From a checkpoint of a small transformer trained on Wikipedia.
Size: 10 layers, width 256, MLP 1024 GeGLU, vocabulary 2990, 11.3M parameters.
Architecture: RMSNorm before and after each block, rotary positions, no biases in attention or MLP, tied embeddings, attention and MLP in parallel, capped logits.
Training: a variant of Muon for these matrices, 369M tokens, 6260 steps.
MLP neurons of a small language model. Each row is named by its layer, matrix (gate and up: input weights) and neuron, and shows model dimensions 64-255. Each number is 128 + 24 x the weight over its row's rms, rounded and kept within 0 to 255. Numbers have three digits each. A neuron's up and down rows have the sign that makes its largest values positive.
Before each neuron's rows, "fires on" lists the tokens most often at its 100 highest values on Wikipedia text that the model never trained on. A number after a token or word is its count.

fires on: "4" 20, "3" 18, "," 15, "5" 13, " person" 8, "_{" 7
L2.gate896:165092126118123161114132107147144164171105137129101111082162132117114089119135105153127112151118114140123130143135098141140117186101142141158125129137145134108093126121101125157153149127147090124103134150116164098141130141121144099132124090129132159111131135169158146123113098091131122114119134139134087119141124119079074140100132100106136093130158116098127153113161146109111108125103117149104141128126089131093168123082125129123126118116110186105147130124182178144165131152138116131138126152075117079136124125122087151157141120100102101115126173161138124139131149107142162153
L2.up896:168099154137175124099125112157142130147122150105127108106191143134080102159105107131164111096092123097100080107096153158106093136151082138138127115101144112136159109173132134109119121103112113081118120130149112150119163157144114137158134093128132108147153138084102123107111111117132115123116155160125101148138108089101136138113137119121113117150144134176128050137138123130133132149132169114159159167098136156114132112121147121125124132103115146162176127170108121143112103156080106146096131112124133129153115137126108139138138101084157129163157124098100086103107127118094152078

fires on: ":" 29, ")" 14, " at" 12, " Championships" 11, " |" 8, " in" 6
L2.gate635:146104135089131129154149140174105121050131122148133150116152109143148118119135142162158094136142136119150148162147118128091152140141120076124148122153155144144173121121168123125102177124155132131128117135150087111118140121139143114097127069115105069114120137140151131149127127124132108094143134115115109151123127095115161123128143154127071112116103124126121149112145138149150169143169115178110041070107153174132082112152118140164159102139120145117145136102124122126127151094078123163184143125169181164120149085154168111147112100136133098157135118113125143110123150107156071140
L2.up635:131146151114081134148193104132159132128127126165114145115158151072167130133131132164149110099079117132157161121154132126124130167140114112110137113143151106149176129148090145114083136155090105127129110101130089134107141098104104103133115047149124169133120124139152145088142147144154150103116116122127149159094139095135159125140119169163125148116148127103130189136146135131107183147117103143117131094154135162149113094183141128161123137117125145175104114154174141142177121126103112172100121173156185189121150118146121153139135124141131135155143137117112136092088114109164075110

fires on: "%" 37, "ative" 7, " most" 6, "ut" 6, "ill" 5, " high" 5
L5.gate813:127185137092137107158138112102108103097122120089088183101158141125062147157150135127095150148114105128148124122153112112114135126140148127148125127140106130129123128114123161181113124112094098144142130123127171116098151106157115108112141171096150098149133089098158167144135120124098159129152116094143143120152112123141171103119148177145104110147133116159083146114143068151129128132177077084097127126129115081158125104097160105156151163129131125158145171107095094142117185116119153113087108175146155113135133122138127140116177107154132165112142119182092103107117161134155150180
L5.up813:129128186127166133120090107133126121149170134122133111107131125098092142119136115112104119190122073154138187135153072110121117124134126144118133151176106111126097145131187100114143155126156148115085107116121127137154122114119121138122129089123123149066129108157126166122125151118163143124112129133103164140134124142085109128160130128104119113130120120131146147106124127113144138143162120140158132108137118122119110134103158082112036139172148124149169085125145123147118147127137129166082112141147135111147110110097102138126142122119144129164125138124134104156108109150112105109

fires on: "4" 16, " " 14, ":" 11, "1" 10, "2" 9, "3" 9
L5.gate911:155137109107165107131114119123106135100106136111125066133122158135135133120143146109110086138087095087167118120125134203101106163135127160190114145149145103103133135149176120098146135114114079077110177135133104127146129134161121115102136121160140131172113156164122093111109106139122172103124111159112154124174125129134096094078117130144106098123130148118103149169091132176163121065120117162126130130110106112117130140100115123099120114106157135140139118164139130138134096117154120106123135162093169137120125134150124129104113181154098122153084166125129116108107117111133157133
L5.up911:128140181138158101137140114111127160142119167135158081153137152126110137144107119103153148128103090111125132077135148172116086161143109146099126155096147104095105124132147159134159104148083147101120155113141178139117114099101143165137160136127155147124140121125103100164109135138154132109157120146134125120098157155105119092136128137137143097137131124088093153136080117168139131155126110142130114144100138125148124152148146151145122162119144136124118142122156125109142124091160145137088122109108145169144172130131198125131122132149175118172116158120143075129164100079135152077

fires on: "," 71, "." 20, " ." 9
L2.gate52:130129103120109104120105113148097126123111122133163158084135132121045162172140086112167117115129137162170166147144136125140168127131123135145122119136129117081137112129147143120110123191129132166107093143151125121118108119201124162164118129131092104112133136158132111118135173152100129163109141097114123137121130135130116112120117162088131104108126100117143111138141092120160116134100114155130144105153131117133115133170161126100128121204132109109130113136162116141120111141140123102098125148135123093119124136143124124082146120151106102127131157128097116107113115153103072113
L2.up52:156122134173162134145127122118135124104089104131139164134140114139156100135129095063104114116135157101097113116124101130157089115142129143155089185178136137147152159129173134102116109130129175064151135182105127102134135159126152087137119157096118093100095124117115136118114105089128107135095114127145139141164105179121106159155109124115103114128116077170170128152109132134153139146170150115131113106102104130172127145092146122174135127083163128146128127087143125101124174176102180154158129145173112142155132103134134101179108137142152156120126144120115132122124178147153118135

fires on: " |" 32, ":" 26, ";" 13, "ated" 5, "@" 4
L2.gate767:138130109131166148126108132139143108139113130121135122131120140150115136119170126113157108115134179116112137131128133138144150144126129163094132110132085130100082072150093140178143131159126123119144121102152107157093152155139179133094127144132157160155104145134155096129095100128114119102103171107101137105133159097110107127126126098136114148091178130077113167115120127101137143157121143136110064107119120125151136134144094075174126119127160146137131112079114120146117116106134132155123136128188122175139101130110188178131120126154136129148151164109081162133147174140166098137
L2.up767:172156154094105174098122136114142103140172132113141085159098170163147104129127172125131081087121145131150093123117170146145104173119085118161088095137124143094102121117063123103136122149123111119146112156160177163097126130151080158121107164141144104155142101114159145121116098160144112138118091140176170132101133100103139142120113173111162133127128152131117124118199156134128130086125109128176128122137132147167116123142119110116116177106114153143131120150141121135122145143133104148129153063150161156144189140118105133099157161145151117141096140108118097107156187128141133142

fires on: " of" 62, ":" 12, "9" 6, " in" 6, "7" 5
L2.gate926:132114193133105145176152149113106148128115135115112125088137160149120182101100112148108147137130101132113103123137110107167101134094113118137144110143142103139150095117095114144148104157105139147136138109174125129140142114132147116127162130150167120176137145130112089093124090096135138134134112147147112112123091101094136122135112116140119186110141134119115136124177106104097141118152113187123127124102112107099154138153149123138153140161131169138099131116130109163147078128184150118089139108128144133123110146142153135122089076118154121154162108127111125152155129109135147156
L2.up926:147092132148139164122121112128105141069118203039094128102130109138115118124106134124123121143131117116124096123097100164145165169125114150147126154158062119120184121141118124149114117153116142091170146083169094104087099121153122135113134109136138107195127109140114131102153154148123133130122144132114119137100177105124130167111121138158122133143132124147134127095079141117155146130152093131162148130127108118148161149171146127148156109139168148154157138109121116116146125105090149133160144103141156128128105125145126166140144142130145121142145103142108155141135133119106125118

fires on: "1" 66, "2" 7, "," 6
L2.gate67:102101119125149165128131111099166137127134131111146105119122110121137136066132098172151086151106119137192127176094128112136125103117155137121114136129154112116133149117153117073083106154131118148122145176118117147139108123126094130145169147123143132150127111138128134139114152114141111128155088153150110137123151137174193156095131153083102144110103138157152155155100070155120127119082100085143124164131139153136097161147135070167089130121125125132122121139103165108160106119120122140145127122112105091119126121116095128136084133098116183154160108133102097154104172107131133137
L2.up67:152137125150136072091136143094203147148113130154143093139093120158117111143143105125153120133124119117125104129141188149144111155088079125138158106092108125153099139111098116128121103100122112145180139105104118151147116112116094168153146127120112082107169128111143113122141134126115145111186098142142124164161111106107066160096131105126120131117186129183167128143151115124134175084159067113124159150119147124161114154091096117140148109117147109083122134178163125127167093148112148144133135128127145140141095148141112117110115116074124133120121113111127164122133113086126127111

fires on: "g" 24, "s" 7, "ak" 7, "at" 7, "ik" 5, "ft" 4
L5.gate498:106176122154163141114082137096104135117125133110148127155145114138118147113128146160145098121147119144132089120134088154121103160135123138138162143121172117089128124115067172157123121157152129125128131146140091105115144138135130105139130093119128181132142159121147120119110109069110109170126139123145114125180107129154148162138134102169098093148101152136108115150087104113107144092155104178161121136142122114156145131174107116153122122087134128117107117138138116106099148177161130106080152173146150141059104130138081147099105080113116101137123119109156168120124107126151123123
L5.up498:107130119171138120115115155104145116121099119112124124135125131136177176160138151097096152120118172162110089100137163153168132152078193109131173131116149098093111138157143150166148155152133131123162166118087098122126127164142155127082076151096142126044066089129126147113124096146157173119106141121141139111144118105112141158128119121140129157098141118122120082124105115154141123121134110148155138128143107171106125128124108141131153130140160110104133158085108112174138138171102143067173144120085144139134139114106138111121102162127123155109083122152117156128104122136102069116

fires on: "Z" 22, " team" 21, " episode" 8, "K" 6, " version" 6, " game" 6
L2.gate553:148146138140136141139123107140150124129133109125140088118199154133145164085111150110088165134139159165140108131167129107084167144142081155132109099140127097116093116146163112079143133140151139151152126128130126140134154157153125084132135112150114119114148136085115119097149115159075132133121138130105115186160142099143146138168125135164144117162154120135177098137100180107138097142131171149111116148120111145184096145129108125103093106121117128139176173116124169093104106094127093135147099093142114154122079120149087130172131137116164120095102136139131140108148151132142136146
L2.up553:143133131130107200119122108142111129168129132163096132122116143142126153123119124111103085137153108145142110138134115097154165105139119071113166164112134095127138151149139141102169123131148167108121125129137105158154156127145167101084080116143134172112123103106138131148125107133120159135099144111112139110133114150114119118142138124124181126123108111098165138113123111115110122140106194122114133124114144152158105145125127113104137128151109113089115163133131109169149112142192107105186130176151136128116116141118112094165180090154112127139135096163135105159164156135132118162

fires on: " \"" 83, "\"" 8
L5.gate53:135159113127135108132125166118138130124086123139139121093117116169094198131132106123117146116204120159127110146155136115126131183119139129080096168153143138122122122176131110127119160142131121147150108130132123146138114146138145096144133117101129142127160143143150130114125150127102128144106123122125154095118112140169073161121103169168139124096115105121142140141073132143140160086152102131158147097106128104107145149114115138168121113104089152133144167149082125134142144129119110110102170112168189084120092156156132114066176071130155106135156120084125156108149094131148131145
L5.up53:134109107147101112132093136129089119103125136142115108153133106141148145111139104095127153105121116169101142104179191093154114183146137092163135124136091142106106142154117069131128099100116119111149175184123120108157119084086129116107152117157145115140115117142175126128141100126145173134110127075105114152126121110144140087125114174089173107113120141114138144133135146127103109106130111136107107129101130120132124117060119142165130139101140111109122103135118100157115142119193156145121143129099110151096115084171125170096121152146154174126132143133124154100157131105144120154

fires on: " Team" 21, " both" 18, "nd" 17, "g" 11, " together" 8
L2.gate396:138152100135121144103160171139157106113161141166108149117118115113111139161159127142093112123144129100138146114106143159127132099146123124138119170138155103120159117132125126118108121131190148105164154153158136143119130129153130145180088126149136113128157118141130135121089165174125124159131120117133136135118126063114115162120150137106127149087117114177117151146100138127157134098104120137121112106115155108136094128164141129134111136146129129101128077146110160168116151082187109115147101117145126108119130179117116168110117152113108101075099153127095068129121079148161167139
L2.up396:167173090140141156109143150155174113083152127168133145125126137109162136150108177125156102126130121075124158138100118162112086099183136146096134104149136099114139153150130127116098114128170131147138114103163120129139143165135152139178113138167139122092150089144159126142099141152147100169137134124121140115126141108085114134176151117106109134132087119158083088118121095135122119106148134106119130080125146106119122127144167129139107148094144109100080094138144167165149129122152123110154117169155109155121142116117082157108102134109125126084085125100113125139115105122166193138

fires on: " dis" 20, "ius" 13, "\"" 9, "=" 9, " large" 7, " De" 7
L2.gate205:103167131100155088140129121140089136165163119127116136087141149153128167163120107144147124162108102104112104100103109113121062130103062176129122139157146145111103120094125153108068127106153138153116118140136103143139163164171153134130114130133108106132171131137163133127153163121124117126085089056133130148130134120142119116090133126151114121113143110119129109140154174149184102145140080131159117117123141129157128155115141108127143135118099095117126157141114145161140144099136136133068123131154135126122135185112162136127142111172132082116160126157143096116080112131178159138
L2.up205:084143119111117086168110143135083120125115144054105180106144155171131136192119165140156157101129090138079162133122122110110125113107172083152137147105172123120135101136169120089106104135139129157140100163120089097121097102108136129123118119109130115146110076145164139141124099148119127175167142115121158145142124094126111082131119178157108083141106147115120105159141155128125119137111084119150134125124141105158117182122097117117151138134109127120127114141147147125147141085115107150086118133135138105128145136127141150123128136143147106147128132109134159148108114089112153104

fires on: ":" 33, "," 13, " in" 12, " at" 7, " as" 7, " with" 5
L4.gate51:099151132133119109118162095086086120136145147138148106106168139132132141118099093122120110101072164114136096142103133118109103103144105097144108146110103145169100125123102142100125123120174101138164150150105123140126135135125077132104168153098122113093159109146125129117113129140091113136110117144111161144098142102175141121102125153130094116147083161161125162129084119155139142098140175133150113132126108124123127088168138095159105163113112139134120124143148147137167112129104116152148107115140095129131143080123139133116178134115117153176149166102125136140136124105147125115
L4.up51:150141128151113169122145115147136104157079079123118122127144104133117111131096115138098106113147113123174127112118152192122122131126126114099089099116125161137156152113097146097159124132166078177170133130107104145162118128157121127104093106072130112142079178127146138100123127119132157099054103116118156163146104109167160136151124150129113151116156088132150129088124136159109164110154112093141109113111143109130100094109115105139173050134141174138179100118146130118152122135117119113120160143108158138126135125135120157107119162139107133119160162173114143145104133141119107139

fires on: " F" 42, "-" 16, " t" 9, " T" 7, " married" 4
L2.gate662:179093112126156109145070148160144082135103122124131146106146116139107128100142108163161144096121121175126109153144154093110129189128130122091144157099168128138155130148164141149103140122103118123148116087147134140108100134123110126101134124145149106182082167126153121131130111176142146103123161090137056108149121154110183110141126107144128097144093142099128124128175150093130122121145152100137147074114121122102121147109194126075080150156136106155117128096110128109121140121161091128146137142117123121130128110137121128122135151157145113104114110123090123147178157111160116118
L2.up662:116157099204131119141134108119142114132113118146132136131140179183118118119096138109139090135112107140146122121111142141105101155086112086133135160130157112094090078118126152111119140065104092114103120182135111140098116149150070115145102120165184121110082149146136116078108101115132147165136136111122107112105100068146111142128184140129122107114124150130100152177123134134091127131118132112085137130144125147107074131144109143136154166121129123133125130127154126133117089168147132110132132184145133137075143095083112134133120144127154111141172114128138153143111099140093140147

fires on: ":" 56, "vel" 8, " |" 6, "3" 6
L4.gate587:154159176150133136114138113112129155146115127128141099139150127102116104112139128139118152121098102082119126112121098083138137135134119167194137107143123096117125115107098149104141114140105154123177138124172149124103135084121131079152130130090148138098111136109171097122105144146136124117096183101115141106087115126105133093118113107146127138085148123117103103145113096152159154125142136147142102127142076154163109106144120185139143135176128100113137149113104116166160113161119119122162112186166200137152139115151149143128144154140197139133133136138092134117157127134145140110
L4.up587:143111098119122130171143113120163106149146126080137116156152144097131103131124129144112123136142157111117141121144139095157176150150134146107149131148098103147125121120134183100137134117120105131124170153147120080100115112122132085108064126156124135145098149136159132132109115156113090143125131178076120201103151090136131081101135115153142148122151105114158148126098123124128166129160128140135126110168102126136108139142149126152142110112118121082159138118164138134159121146112138141158105157154181089071154140127116144119126147094140105169130139177094154113120120145179119128

fires on: ")" 31, "an" 9, "en" 8, "ars" 7, " major" 6, "aster" 4
L5.gate480:140098131144103120112132125091132126168117133105123156125098105157097119159106150167138090151095098114133148139144123121121125120119111169133118164165119150104127141136102120136100086149162170097103104130097106137078108127143156146090092099092129091143130138082166118124146136136138098095150135132121141120129119115139142132147172132151140089119135165132111127116173139123129130171128129132117125114107189132132135108105147118121177129155173151153168120093149152137135128129135158142162122143121109103161110155163148125092109145140137173145139164129124137126146130142160090133
L5.up480:143147148114114146117112104127147124177131118125145145113103134177094149120131121101144118175102075116107143117116130157143109147170104145121150143082146125136103122105155117143120083141146127134058088137107091087145101078151090118143116174166120138114158130124147130105145125169162099138171146146131102123139107147131095144138089154095143123138128121157125129111113088127102133096121096092121092178089141129075112127102133135149108146132140137065117108114129121151107151126126097170120090117101104110170132108107163100154105120152100108161153106073129094109113096165130112102

fires on: ":" 46, "per" 21, "if" 5, "qu" 4, "^{" 4
L2.gate187:124155140145091098128106133100136128122158110155130126117128105122143150142077116117103097113107141118134137123135109127176124126121119101117146127114098139130159116162170101128177083138102126153126143129094148099130112143111152143148179098137153141128148135173124167110102112153138134124129175144127127114129147136076113074099129105164087104107129139114101129152151137082108140089132166101127141135113148095105079111110066163160140114122117160154083097123144176138101158127168132154126096132127145142113143107090098117082190116163149150156133114152097108173132119142104150165
L2.up187:120092134159113177142146162164158117095159138106143115117108125111127097091126114087091142147109151110101119136128166160120106128132140144145132108164144128084111162084129141154160077111110121132113130124113156174114094120149126108130130145148114158154095116105119123107175121107105144110094126151121135102119149090160115082163149109120139143075111160150133144101122113144158127145143115140121115120128136082149118118092127144116125169138142119164111128131146082090094119139153123145176142145118107105082122077139117161126108137106138110094112132118138142154150092121121117124

fires on: "o" 21, " Bo" 12, "io" 11, " Dr" 10, "to" 8, " No" 6
L2.gate967:170108118105118116137126107114124125168093136125133170116138173121110089107108161121130114102110114084136117128106135142087159114125105131146171130141095170130169086149128160121142165142167117128127124140086116121130098116104114086135076147137092071138124123124100122128098090104124142159065115141097119144154154121085119073121142104121110152145061123140100119159150124101119124136077147133123135130120129088142113148141133110093096158115088151135134096104125134122113103112085168164101145183144122151162123114093139135143114139151161103128102121163108177125120126119097127146
L2.up967:113097156109131129108070138088151129112120164121102133152136149131128126130129102194112125089114160147133072132104146099089136151126126127169125177122098117152165139148119135140131148125117113170157072136106136117119132143117078091161092101160120115128110105103136119138110123128122114129139137137109139133126089103090163093112151119077135110140164103103126193082142129121106132125151128136144140124126109091139132141151165120117103110070103134137133122133148106149078139149113140184119135133153179133145148113148107117115166159139142131125169159142105143136148104137091122150

fires on: " " 30, ";" 20, ":" 9, "," 5, "us" 5
L4.gate193:117097158080119158128147114156110151120124113165099132112135130142125163080155119160123125132117142108101164118117090139162121126140117113127110110096131086102119152161119125124143130142148134097170149141104131098079122097152151132109097122109135113132137148126144070126134105160145145136151134126131177113115121157143144127156119118110132121162158149075131114135135153100187136105114153119128131119127118112170088097131116163128089141072069164092133153135133136166178138154092119139108128113145141160113094131118144126129094165168145102137078134163141142138123155191172132127
L4.up193:119131106118103109139141092128128106114097099094139135096118116100106102150117172179125101160087121137127093126155138150098104110126111121159123149125105121127134109109081105132122147149211115129101128118116130128144126094168125113113148164131145097095154127139137117103154143148145130085139108108145117126132128132092176146139138160080168162114121132125110095113157119136174104079122103090170180133116132114127103156086139150129113176103128134143132142101130136168164129154126167102091124118128135125107132145119114132135149179113125127102152183136084117111131152155152163092

fires on: " F" 97
L4.gate68:114123105086107107149102199153110128119087117168126131117113135121166107091173166129150111099137088126095130126174138126105122137144146129144113163115139103104163103149110146111115169136090088129126119136145132133110145146115161144111136128109144111147130093113176141127145146091117074082111133094143126096115102176150147109149148132110177110103098119129132123107196116106158092123165167109121091123217119155158106152116123134122133147141133054116127115111136144159092140143173138136097132148152150126107129123117124111133137138153135080158133118139111143144148096111088120114
L4.up68:134142123177068120130107134073142120108119124124105110088112173099082126160154114124153142132103120131124121128164129117125158120106119127124083125136137162092147103118106142058142162120081119128144122129160101124049096136146101118078133129147136096149128130134095138107151145112132147127141149139091104139119151096122160104118167116093128100159106081138151133104097150145178099136126128148155133141132123102129181159130130161123129148141131128151128141116107180101170156114150122097147131126127112143108126118113147116099096090137129111139130140108133165104172094129157112110

fires on: " with" 31, "ith" 8, "andidate" 8, "ies" 5, " " 5
L4.gate119:151109169138102144072131146109127091109155128173135134122128090130155145142110139066153146116129164147124108122126154114103126116143093120107121172129133123128117130119124134093145131113152106104100093110144133125065107122092132098147107098120149119164160139124163132099131129121090128111137110134127135142120093160165139126154154089122118116136146112144144124134136135119137189097116149156124129137148102116158089111149131156118180130123143123083114118098140164113148131147161130148065130101165073074128095155173138144112085132123122117120164134136150128123123176138135072094
L4.up119:167152128107164115142111092167123103141135140085150145141130123158130161118167126134109122111138165141096160123149102120164105120114134114128115161148143107120135116105118154128086115109106164147130144127146079140121122144130095143176123133109123098134127124108094129177097151118163130128092158118136145136135107196152130078113130154108078153159117146084150151124151135133175094152113152138075135080121150137111126163132152116090129122116110138116161149127103128116134121153139147096144139117144114110136136110129121139139099112121128097079151082164145172133138113126115121130

fires on: "," 89, " and" 7
L5.gate430:125162072089064125095122116124092137121137151125140117125134109130105105156130072155166152091118134116107158093108115166157140103151136162170148096034151106127135135125141137133111117129118156122143118115102134067173120081171161135139121155156129105098103127129133128126115118151139113123160112128138134136096176089110136155143118123074129095112115110170151125122108148147141114144127102167149139114131139113094167110123163109110101132131120067107133186162090099135119123127136141171112139150108131125149092129143137111105160139119125118100130139166134115102122107155174140123
L5.up430:139098144120155119146095121129127085139093099115132174109068128096090142105172153131097184137134122116131084101160080118130105140154112122136107139136119137116111137165114162174122157102132125128091134140155121135125115129133120117113130168101091159163126108151145123151138135137155133119113101110150129112105090194116120161161133139094136120116110151115126119141169141126166081105137140130154098132130161166136056137117126112197097108125142148168148067130139155126137127146094149117137155122133122141127074117142124107151162165100171149114149127117092107153117164166094147102

fires on: "i" 23, "uk" 15, " K" 11, "u" 6, "am" 5
L5.gate812:129117154074145134160103159095085125168136125131086130158134106112141123141117092114105106138132134138141134151137165134116118169150126110160083135131128154118164138135147150103155095169117115100155161121171146145173148136114126136108146123091159152094094181100152084111147137102095127139129124106175147102091164124078099157156099110111142120158113101157152162119108174175105103050139146191174130119146127146093169147132102122130134105106124119138136141084109142172144145121178128131138141114107106153137125137154125175129122143137132156135138150118095136133176165143117116165
L5.up812:155098150127124060143127138107094148175109126136088110097138120121111150110147106129133117088092126125107129139138142116101114133135165090107149123140171147131164153144138108109128124157099149159108174115147144111097128151139095119120122147125105127141109147115141076137164126108084099159105099127126115119145152105134128153134094090149092139122086098140111148121107155110120108058119134140150160141108136135109148166163117146111080114124092166136153152101119093119181134118147153106138100178141119160115161123075144135135091129140149130111115165150173150140162129127091122142

fires on: " un" 56, " Un" 23, " Team" 12
L2.gate815:137085114174105147122134122147104122107125073119149160141196130097125142131101170162126077130116115143157140144157130144123106112100106143145129123133151101138113118157117093127082127084126127120118144128157145151120093136128133113113138175120116160157140079084148172158093113121123139112135127126114141128090125097099165159056131100152085160068118172092170121114103157129097089145117128131125146149130100097084103138130119092119131138137127116107155128140141139127141131102093110115162131103138110124136083148165148129135128154121162142102136133116105122139119090156066127135
L2.up815:134106138133110108114105111108147093143115123105117145121154138065125102097105085162138102175070148113144109104105119108110118098181125166131159128134138132149126132140105094113121104124156166123159133125116124150130123097120157144168153153077141095151118084128178129115134105101141151144135097121113107153111109110098122129109126108188085140113123185160148135147127149104132087145147121088136182177136106127129127112130123135093140105133104119120135132135095172160148179095139101115137136135109099153162103109152101114136103135095150102104119094142130110140124132154103157135

fires on: " Team" 27, " League" 19, " Association" 8, " Jul" 8, " Jan" 7, " V" 6
L2.gate851:149115110152126095173124140140113074124107128154121153129161169131142138134127140133150130144095148165118149160135113179116141157123138166155066131141097174155112146116118104128086165133121128128139147114147175135149155123096157094114115124132112135152096095116159133099162118162120137082111114151110113138146076097119185095137124126155149131144109105097144142115139122107115143103127096154160161143115130163135113133132147105152104110135091129145124131162135145158107146081119111061118090131134122138172153155120115132145069165121077140129183143097121136110125092088151119141
L2.up851:146110108087129136099123112118166152125128120088128103154118125075128098096130108113115114134111176108167128100109135121154145128133133096091138130123135105139138140128154131130158131104159119144136104121100118142145136118154143129090132159148126077137167134148113149119127142153126134099136141077110141137121150120127128147162131134181072112164166118127101084110120110113171080114168145082167102165131097126148096131155137156114133113172135130102165171096079139112104097104099117138147149088121151140130125110097119129146129153125168108113174134106119129148135137161102125095

fires on: " ro" 14, " tra" 14, " mov" 12, " le" 10, " go" 7, " fac" 4
L4.gate684:130127115148115113153124139097107107135142136168144146150152131112098159121118127096119139123136130169095125176125139111125118135155139174192123120105104144111121114119114071141152113106152160139169117145088089153100133111120127130124095146109076072117160096140098117122115092142117186107152111113137109157132101157101154112106133099147111127138106112152146105148143151099142130104169163123149142131149127134086120099154148146106124143141080100154123074128157157091130138148118119150109177160108123130135127103173166124112133117114116113126141092081127125152146116128122117132
L4.up684:100132141175089109160115127087155163127169111142188148139149139130150178119134148109160155145135162190118152122149149127133126107153090184163126105083126145198097086148113109137134135169132154155180137147123102144080147115074129138143123162133139093106150111145129103134153100126137188078106118112138158121114136137105099126114113130153143120115090150135090133125119129100100132128134118115132137155121111142094153103152153159103106127111120107128137139136147105084140132129127120122119098085109121167155114120129156157150163106149131150160111079175107132112119108146089126137

fires on: " No" 26, "o" 16, " Go" 12, " Yes" 11, " go" 11
L5.gate706:154126126153139138150160116126142152156152118137106147120115141111087104164153108135104124148097116080132100150130130131126183115130119106146098152164147115125131109114102116107173145175138154142100173116139176113110155097116145113150146093170165148160120158152137115118131065112101130165126138127118143188159122085124134153127130136138143129190121134160140082164085144136184101117103109169100098124113133123102134125114113144118120149104107146150098134132156088117138135146107149118117134097173172182172153133140113093135121140116091168130152148146119150091130162115113117133
L5.up706:130129094132155158184077117127131150115165134134125128124115115121106130137113163153109161119145113133158093143134097103092149139138110134139119171116082124145165086142144125125118122167106150122168143126103146115079159150144126107190169103127143151145122147114131128100118121146123156170105134127111148150099142139101124118121164098094118132116110145127123136101094101079108114096124124142127128172093147100094102119100115138112123130171147097139078116150133114127106096102118155130111139153186148123136132176123134191116078120120115106115158082126123140154149131154108111122

fires on: " T" 53, " for" 28, "se" 4
L4.gate526:181129124135120117161121143130113098128123167082123132156163114113103084083116150159120104115085094116136136072143106110134120144154136101116117093192113105144150101157132152122104120128128141068119158112195092143116163137153154115139106162184101107174109143125097143127113129109130137080143142054153093111119084128151148140118125160108118143110115153112127159136146104132119140058159142129124130145151139136124126158155184128144157111157135143102152150163133105145088140155105138128131115130161130148150138118112162124172120163132166126101111129115150135122105109144122132129
L4.up526:176094160133145182150084133093162118103102127092147118110139175143105101125101112120137117135102077170132181122176151108110128141080157144128114147138147156161123116130158136130158108105147146076135128130081088166152114151131109123152083146117112150114068120134096154095143151108040133129116147126130122121134171118143139124126132113141141163113108107138116097111103165104121133121139090138136149108128134129127142130112131115115172084092089096129127129133180130171143127124182126106094118150145133128125143109139120148133098109163124165143183106168111126203120149125148137163

fires on: " G" 87, "g" 9
L2.gate453:142131093135118146137119114148115163085110122159147145101148120089129122155085103109131099110133182121150164119151137121128165108103111085100163093138167126112140121133159170128126103153167145106169147158154120114114166158138115154091122098163133168093102147144113145112118162127094109150134170121127158134117130130110108140121141085165108159124106131143088082122141085131085094143183068123077104154138172118090139131146137067179119126130146127132107171138096123158143154124148133144134073154157108122156155167108139116137144128119139080137141149123134099099122146130128162146
L2.up453:115145136163111094084147164104167131086137125133124092147130113116131143147147142099110091127124091152132094092127099140047095145131128142165140111101134115119165136148123148112106132152131148163171107135129155102112145124137139127139107149133171097127122091089125147106133090145132096177083146159115159099115079099128117170113149125124133126128117164167096122116105163116143113116137122136114154138142107115156111150134139147083181067124163121175095129113095113132126113094133136085183153123131077140143151094141134142073136184132131130140109113141120094138131123138145147095

fires on: "," 38, " of" 17, ":" 11, "ing" 5, "are" 4
L2.gate983:145103126129131108167136156122078118160150130140112116059153127162110152170110096112070075120116091118153107164125109179083146138149117148121099125117154107150149137148143154154150139142130131109143141125128143161111123145136133135158161126117154143158117123134144090115134157089119096115115166102142113099128125121148104111137082147132080161088180089136127142129087130125177169081113096150163160125076119170157131133091149133132129095123205168135137168149139106140131133134106156150101125093136139118133124186173125106106096151127142101090084126157089130125131113157118111133
L2.up983:165090112115148099111127154133090120173158137088143164139105108111121142128133081100112115139118112093159077118129152185101105118182097138130136117160099115139170136144117140120078127104144114141144125140144081088144133166167140101157136152141113133129125134140097151097203124155129125087161138096114097187129136115143136145087116123107096147131148108119088109140074079155141146129099122138133169145082127142126126153094099125142137107150130147140133117101105114126119162100097117141123144105108138140149117152133121119144122117168124106109175154127094122130119134135163093111

fires on: "–" 18, " in" 18, " of" 13, "hold" 7, " before" 6, "+" 5
L4.gate928:124110145129127071156173118106106136138142143155137143152160120107109131109124101120091151144126124152101131105147170104097116140108127160116136102153153100152112105122170175117120101125105155154153082107161126115130110092123074133114145141180120108137154140113146130112160094140101057124124139166140153155114129115119131137148150127107156110149126121155107148125155105156097140129127204126146152161131123119128189106091107162089114165155127153116118105076098138167141110162094155111049141106140141122100112134068123146141127133153146103133124153164139169128147110169120085172
L4.up928:120165159125134141116148140120186107093149115126112103138100114094101132122183153134162123144155130114112109128155100149150141148110095109190111131171135095109154119138084129161150168129101140135167113111117140153110066076106122148078076101112140138124154120134153137131160103132088149146108120143119160155156106129118116146115090130153106143124135075137138146092164116104121158131140162130129126106126128102107172121135139118108113118126127097090173102144139140098150130118128144100144184166140170138122114137083135144105136109127111107114146146142165151112145109121160133111